config = dict(
    n_layer=17,
    d_model=256,
    n_head=4,
    n_kv_head=4,
    head_dim=64,
    d_mlp=704,
    vocab_size=8192,
    activation='geglu',
    norm='rmsnorm',
    norm_place='pre',
    norm_eps=1e-05,
    positions='rope',
    rope_base=10000.0,
    rope_fraction=1.0,
    qk_norm=False,
    attn_scale=0.125,
    bias='none',
    tie_embeddings=False,
    parallel_block=False,
    init='normal',
    init_std_qkv=0.0312,
    init_std_o=0.0312,
    init_std_up=0.0312,
    init_std_down=0.0,
    optimizer='muon',
    lr=0.00799,
    beta1=0.9,
    weight_decay=0.04,
    lr_head=0.0193,
    warmup_steps=200,
    schedule='wsd',
    decay_fraction=1.0,
    decay_shape='pow',
    final_lr_fraction=0.0,
    batch_tokens=65536,
    seq_len=512,
    doc_mask=False,
    z_loss=1e-05,
    train_tokens=359100000,
    steps=5480,
    dataset='wikipedia_en',
)
MLP neurons of a small language model. Each row is named by its layer, matrix (gate and up: input weights; down: output weights) and neuron, and shows model dimensions 144-239. Each number is 128 + 32 x the weight over its row's rms, rounded and kept within 0 to 255. A neuron's up and down rows have the sign that makes its largest values positive.
Before each neuron's rows, "fires after" lists the tokens most often just before its 100 highest values on Wikipedia text that the model never trained on; "fires before" lists the tokens most often just after its 100 highest values on Wikipedia text that the model never trained on. A number after a token or word is its count.

fires after: "In" 14, " December" 11, " October" 10, " May" 10, " in" 9, " July" 8
fires before: "2" 55, "1" 26, " " 14
L7.gate652 [127 103 103  91 159 131 157  83 150 135 142 171  98  78 128  95 142  83  92  93 104 174 111 107 138  97  96 171  56  74 142 138 147 158  59 129 185  39 149 135 114 189 122  98 157 120  88 160 109  85  84 160 123 137 115 158 122 139  97  61 127  96 161 134  93 150  97 137 153 142 140 107  97 157 139 115 201 130 114  97 170 137 182 157 103 176 158  89  71 119 123 132  84 184 133 108]
L7.up652 [ 96 111 103 101 118 155 180 100 143 125 118 103 187 165 171 117 150 208 147 150 162 101  88 108 127 104 148  76 108 154 132 153 117 140  98  87 157 159 114 167 115 119  88 149 141 212  98  97 100 123  83 176 130 149  86 183 132 126  84 134 130 147 176 144 137 113 140 129 165 177 127 229 110 106  75  90 130  87 126 101  58 130 132  90 153 103 135 106 105 181 184  69 160 108 125 129]
L7.down652 [139 116 171  92 139 120 143 100 147 187 109 141 113 137 182 161 100 134  52 128 155 153  65 154 102  79 159 108 127  99 122 121 119  94 145 124 132 140 116 116 157 127  52 128 169  52  91 176  91 164  94  66  85  98 132 156 191 145 100 168 121 105 131  87 190 128 123 180 105 195 158 135  93 145 119 184  99  73 117 126  87 106 118 157 107 161 133 149 132 110 145 110 135  51  89 110]

fires after: " =" 33, "," 21, ")" 8, " •" 4
fires before: "\n" 48, " known" 4, ":" 4
L8.gate405 [142 116 154 135 123 167 158 106  81 143 121 134 167 133 121  85  75 103 179 137 179 116 165 193  81  93 117 132 120 127 112 118 180 120 167  40 167 172 107 175 125 114 117 159 115 129 112 133 177 135  72 139  97 133 122 138 114 128  89  68  87 152  90 126 108  86 141 111  99 115 108 168 159  92 174 105 163 169  74 156 193 109 143 183 114  79 166  95 101 122 163  70  55 110 198 143]
L8.up405 [100 118 127 117  65 159 170 132 128 155 137 117  78 124  97 105 129 142 105 137 107 144  94 175  72  44 111 126 141 119 150 187 133 115 105 132 130  90  90 137 138 145 175  80 119 169 100 141 126 157 112 166 104 110 141 138 101 116  53 121 116 155 166 142 179 136 132  95  82  98 129  95 193 191 157 145 133 160  89 112 116 122 120 153 128 117 134  83  84  98  90  97  95 124 156  77]
L8.down405 [167 179 113 153 115 129 132 101 159 141 143 146 136 142 161 130  77 137 154 131 122 114  90  67 127 129 168 146 143 159 160 105 148 146 140 126 136 107 144 136 137 192 130 159 107 110 120 132 120  74 121 127 123 130 163 147 139  87 100 142 132  89 116  95 105 171  95 105 171 124  73 141  99 107 114 136 140 112 115  47 164  99 173 113 112  84  77 134 117 142  91  75 156 133 109 124]

fires after: " |" 46, "---|---|---|---|" 24, " Na" 4
fires before: "|" 82
L14.gate426 [106 134 163 147 106 144 154 114 143 144 137 172 140  77  90 122 158 120 130 151 178 143 118 126 165 138 172 124 101 121  75  66 120 124 124 137 147 147 106 166 145 136  88 140 116 170 120 136 127  77 122  90 116 176 198 138  92 157 115  93  93 106  83 153 133 191 116 115 143 153 134  96  17 117  70 153 114 148 144 162  98 144 134 145 174 174 125  70 132 144 141 123 106 100 103  98]
L14.up426 [147 140 100 151  88 161 130  93 113 184 103 135 136 212 121 168 157 113  93  88 176 144  83 136 140 101 102 116 161 111 108 154  72 127 182 160 155 108 101 151 159 113 105 135 113  61 169 145 180 180 116 175 148 141 112 113  97  85 171 190  78 132 109 138 150 180  92 132 120 183  89 144 202 154  81 173 139 181  87 167 100 121 105  94 141 106 135 148 125 122 127 149 138 127 131 116]
L14.down426 [106 118 158 120 126  79 135  45 147 133 162 101 140 150 167  80  57 119 117 139 104 168 116 114 177 114 149  83  53 119 123 139  62 179 130  80 166 149 149 119 110 153 119  78  68 185 124 109  46 171 141  98 117 127 154 139 149 154  64 159 141 128 112 152 154  69  90  72 149 160  93 140 122  86 117 164 147 127 131 132  79 153  98  97 154  72 122 130  93 123 109 117 126 150  76 127]

fires after: "2" 89
fires before: "1" 47, "2" 32, "0" 21
L14.gate141 [156 107  34 123 179 156 134 136 132 123 115  90 141 113 112 141  79 101  51 141 104 144  72 111 122  96 137 110 153 102 147 150 139 112 110 120 104 134 137 149 140 170 142 120 164  84  85 138  79 116 107 156 157 151  87 151 103 106 156  90 160 101 132 112  74 105 104 107  95 189 136 137  89 152  91 202 144 148  80  77  92 109 125 147 136 128 155  85 102 152 126 139 136 127  69 185]
L14.up141 [  1  94 113 112 161 162 165  88 129 112 113  96 105 110 104  96 138 111 116  91 125 127 113 130  95  93 187 129 132 163 101 156 145 130 126 159 148 161  92 100 146 164 116 139 156 143  43 112  98 141 111 191 131 134  34  89 126 159 105 118 161 166 150 106 107 144 187 139  67 100  97 154 110 141 151 133 116  79  93 132 118 118 135 146 132  74 181  87 144 113 109  90  97 151  92 147]
L14.down141 [118  96 146 145 132 166 125  47  94  94 153 137 141 127 150 158 158 147  29 120 118 115  46 177  66 144 108 167 100 115 128 156 146 138 126 117 151  96 104 156 134 171  76 122 157 109 142 154  99 125 195 171 174 149 199 133  97 130 233 153 130 150 121 111 132 131 131 190 138 138 109 120  98 126 169  84  86 132 153 218 112 134 122 126 135 112 130 155 124 157  93 114 134 132  96 127]

fires after: "9" 36, "8" 34
fires before: "2" 11, "5" 10, "3" 10, "4" 10, "7" 9
L11.gate140 [116 144 150 160 115 125 167 126 144 137 123 179 105 145  98 107  97 140 111  98 118 104 165  98 105  83 178 107 154 117 167 115  96  86 152 113 132  88 128 203 123  65  86 199  36 129 171  34  93 129 179 120 107 160  90 124 157 117  87 139 124  95 208 146 153 107 170  91  42 112 133 209 146  66 156 100 184 133 145  95 137 135 150 133 123 162 132  93 152  29 149 165 157 114 118  87]
L11.up140 [106 153 118 135 100 188 141 152 172 100 122 147 161 124 213 100  87  87 115 155  88 161  92  78 152 176 140  71 150 106 114 119 153 151 186 213 155 101 109 110 123 126 180 114  82 176 170 127 163 149 137 125 120 152  55 153 185 132 138  84  92 110 147 122 142 109 124 159  98 132 124 143  75 163 108 151 120 135 117 128  99 172 188 124 158  73  83 155  75 154 127 131 125 170 165 139]
L11.down140 [158 148 167 199 117 100 193 146 159  94 149 120 119 167 119  74  71 127 115 112 167 136 134  91 114 126  72 130 168 169 131 143 126  67 126 106 127 189 152 121 116 144 131 170  85 127 189 130 151  80 118 176 130  71 127 117 152  52  12 166  97 132 166 193 105 108 160  84 128 151 161 136 150  61 141 107 125  92 112 152 140  74 142  73 190 121 105  87  78 124  66 141 179 131 118 109]

fires after: " October" 11, " January" 10, " December" 9, " November" 9, " February" 9, " August" 6
fires before: "2" 59, "1" 15, "8" 4
L11.gate394 [121 123 123 152 141 160  72 119 124 131 115 119  87 117 216 110 124 134 110 125 125 107  94  76 195 158 102 134 155  77  82 177 122 160 125  98 108  88 103 163 164 162 104  84 136 149 121 117 172 147 136 131 137 152 111 133  90 110 186  51  39 100 111 161  59 128 104  89 115 160 132 129  85  51 145 154 135 100 100 142  96  92 140 133 170  72 178  97 132 175 160 132 158 129 128  78]
L11.up394 [126 148 112 120 112  91 135 113 114 202 110 150  62 132 159 118 132 177 206 143 177 179 179 128  76 150 156  96 124 140 128 118 146 161 124 127 126 153 105 143 153 107 117 113 110 155 131 145 134 116 114  89 145 138  91 122 124 101  56 181 171 139 103 127 141 114 172 151  85 135 110 156 112  96 135 105  41 105 198 157 179 142 118 172 105  92 107 113 120  70  90 113 135 111 102 167]
L11.down394 [ 97  89 122 142 138  74 117 175 147 106 110 110 152 157 135 153 143  88 114  89 120  75 132 203 129  62 123 145 151 150 142 131 122 136 149  93  50 144 125 161 159 159 165 130 124 183 132 156 191 105  96 106 150 119 145 140  17 166 188 147 107 116  94  96 145 156 101 151 124  87 153 133  99 151 120  98 142 133 125 151 149  95 127 133 142  55 151  95 139  98 116 127 146 131 126  85]

fires after: "\n" 29, " U" 14, ")" 8, " Apps" 6, " •" 4
fires before: "\n" 25, "ina" 7, "S" 7, " (" 6, ":" 4, "N" 4
L9.gate317 [130 124 162 131 161 114 146  70  99 138 182 206 139 150 114 132 121 120 157 116 101  81 121 117 160 151 173  48 178 191 209 155 121 154 112  83 131 124 108 139 112 113 191 119  88 163 133 159 166 123 147 119 199 117 107  75 154  73  91 136  89 129 183  82 107 119 118 139 157  86 100  81 131 136 120  78 156 186  62 129 121 152 156 109 152 147 109  86 122 144 128  79 153 153 128 131]
L9.up317 [127 177  82 159 197 143 157 125 130 118 181 167  94 144  82 171 166 143 148  87 149 215 160 119 106  87  47  93  48 102 148 143 146 171 165 110 166 181  74 140 124 175 113 122  80 158 144 140 153 162 133 127 115 138  94 112 163 171 126 147 134 173 117  85 157 127 147 174  85  93 137 100 178 144 100 171 162 138  69 133 114  85 148  69  98 136 121  99 118 180 128 130 110 138  91 130]
L9.down317 [177 161 153 122 122 162  96 149 146 109 124 180 154 142 165 156 165 194 143 133 103 106 133 170 154 187 133 145 135 161 118 121 137 140  99 158 138 147 127 197 127 117  93 150  56 156  40 150 150 179 130  98 182 172 146 109 107 125  88  66  92 112 114 139 132 131  96 166  90 124 167 100 179  89  78 144 100 171 104 180 106 172 135 143  85 115 140 141 176 147 126 141 159 119  67 137]

fires after: "-" 22, "|" 18, "2" 11, " km" 4
fires before: "2" 38, "1" 16, "–" 5
L11.gate246 [139 123  70 133 117 167 110 138 136 113 207 123 173 105 154  93 193 119 152 180 130 128  80 139 108 138 152 127 161 125 159 105 127 126  65 126 152 102 150  96  53 145 105 146 124 157  68 161  81 160 118  95 144 184 133 131 107  82 116  58 167 152 159 163 122 171 135 105 142 185 114 139  32 153 127 146  91 154 105  96 130 134 151 160  97  81 151  82 116 186 108 132 142 168 107 155]
L11.up246 [108 123 111  94  95 116 134 136 166  89 183 128  97 155 169  85 134 140 106 160  79 166 159 211 132 165 171 120 110 143 104 142  99  75 129 103 104 171  96  80  65  96  88 101 165 165 126 131 114 169 108 121 131  87 183  93 114 135 109 123  86 133 102 108 125  84 127 139 134 181 152 163 106 155  98 162 143 107 120 103 145 185 196 171 140 153 148  98 140 220 121 188 114 119  96 115]
L11.down246 [107 138 100 128 161 184 108  80 145  35 116 115 138  64 134 146 143  93 156 187 138 129  80 125  89 103  96 100  87 114 121 165 124 113  87 112 148 123 147  94  99 162  97  85 151 139 169 162 180 124 200 194 167 115 121 115 170 150 128  98 181 102 144 200 176  63 150 128 176 116 129 103 181  87 121  87  85 123  97 157 103 168 134 108 147 123 143 133 102 101 111 113 135 159 104 140]

fires after: "1" 41, "0" 38, "9" 18
fires before: "7" 26, "8" 25, "9" 17, "6" 15, "5" 7
L14.gate269 [ 27 144 139 115 143  97  56  74 139  98 148 162 133 122 149 116 126 130 112 110 158  73 212 150 114 111 111 122 145 153 103 151 128 147 126 114  75 133 152 111 171 155  93 119 157 137 130 149 164 116 141 152 194 149 149 112 127  83  86 194  49 103 157 113 143 129 200 141 152 170  72  83 127 166 126 124 104 110 100 134  78 126  49 141 169 148 104  98 107 160 121 115 116 149 126 148]
L14.up269 [ 78 219 142 119 107 171  98 112 165 203 208 100 101 141  75 109 128 106 157 131 104 149  98 177 142 139 162  70 131 154 137 134 133 155 160 173 106  93 142 120  93  92 128 157 112 129  96 124 115 124  60 144 126 136 106 107 103 167 119 175 160 178  96 111  87 142 194 107  87 100 114 117 111 163  96 107 152 172 119  66 103 120 110 146 120 126 137 114 126 163  83 155 157 162 136 145]
L14.down269 [126 146 170 114  93 164 169 115 142 148  97 103  80 169 103 108 103 191 155 164  99 145 162 128 152 168  55 135 105 131  95 107 159 128  89 120 145 152 132 106 114 114 223  81 150  92 104  92 141 121 164  93  54 171 127 120 181  96  56 184  81 153 152 155 171 126 137  94 170 168  99 166 141 154  85 109 156  93 131 104 141 119 125 123 193 179  96  80 151 138 186 162 157 114 111 141]

fires after: " " 53, "-" 7, "1" 6, "–" 5, "0" 4, " to" 4
fires before: "5" 17, "0" 12, "9" 12, "6" 7, "3" 5, "2" 4
L11.gate435 [ 72 160  81 131  76 127 129 134  68 152 154 126  95 133  93 115 139 145  88 101 100 110  80 236 121 106 129 137 134 157 123 178 190 137 103  88  91 174 126  91  88  74 105 155 176  99 139  84  95 120 151 140 138 168 164 123 137  93  94 124 133 138 153 162 115 116 145 137 112  54 142 132 169 109 114 144 149 125 112 147 116  87  57 127 142 147  64  96 106 135 104  97 159 104 178 156]
L11.up435 [ 94 135 137 150 128  99 146 130 174 159 113 101 158 112 158 118 109 169 167 120  86 160  79  72 148 132  99  94 131 152 146 191 101 122 109 178 138  90 154  94 132 150 133  86 112 148 175 159  63 108 126 122 130 115 144  70 127 167 175 142 125 120 124 158 136 129 165 136 144 126 131 150 143  67  98 138 159 168  66  98 168 155 134  96 161 137 118  96  89 155  95 111 102 113 173 130]
L11.down435 [171 130 114  63 163 123 112 131 112 173 146 106  98 120  90 115 151 203 117 163 165 198 117 176 175 160 137 199  91 137 151  91  82  21 129 129  91 108 123 122 172  88 128  84 102  63 193 137  99 150 126  82 138 135 121 140 105  86  95 190  98 126 173 103 161 107  99 109 152 121 118 150 113 164  85 152 197 150 131 159 153 101  64 167 173  66  86 136 146 175 139 132 186 107 153  88]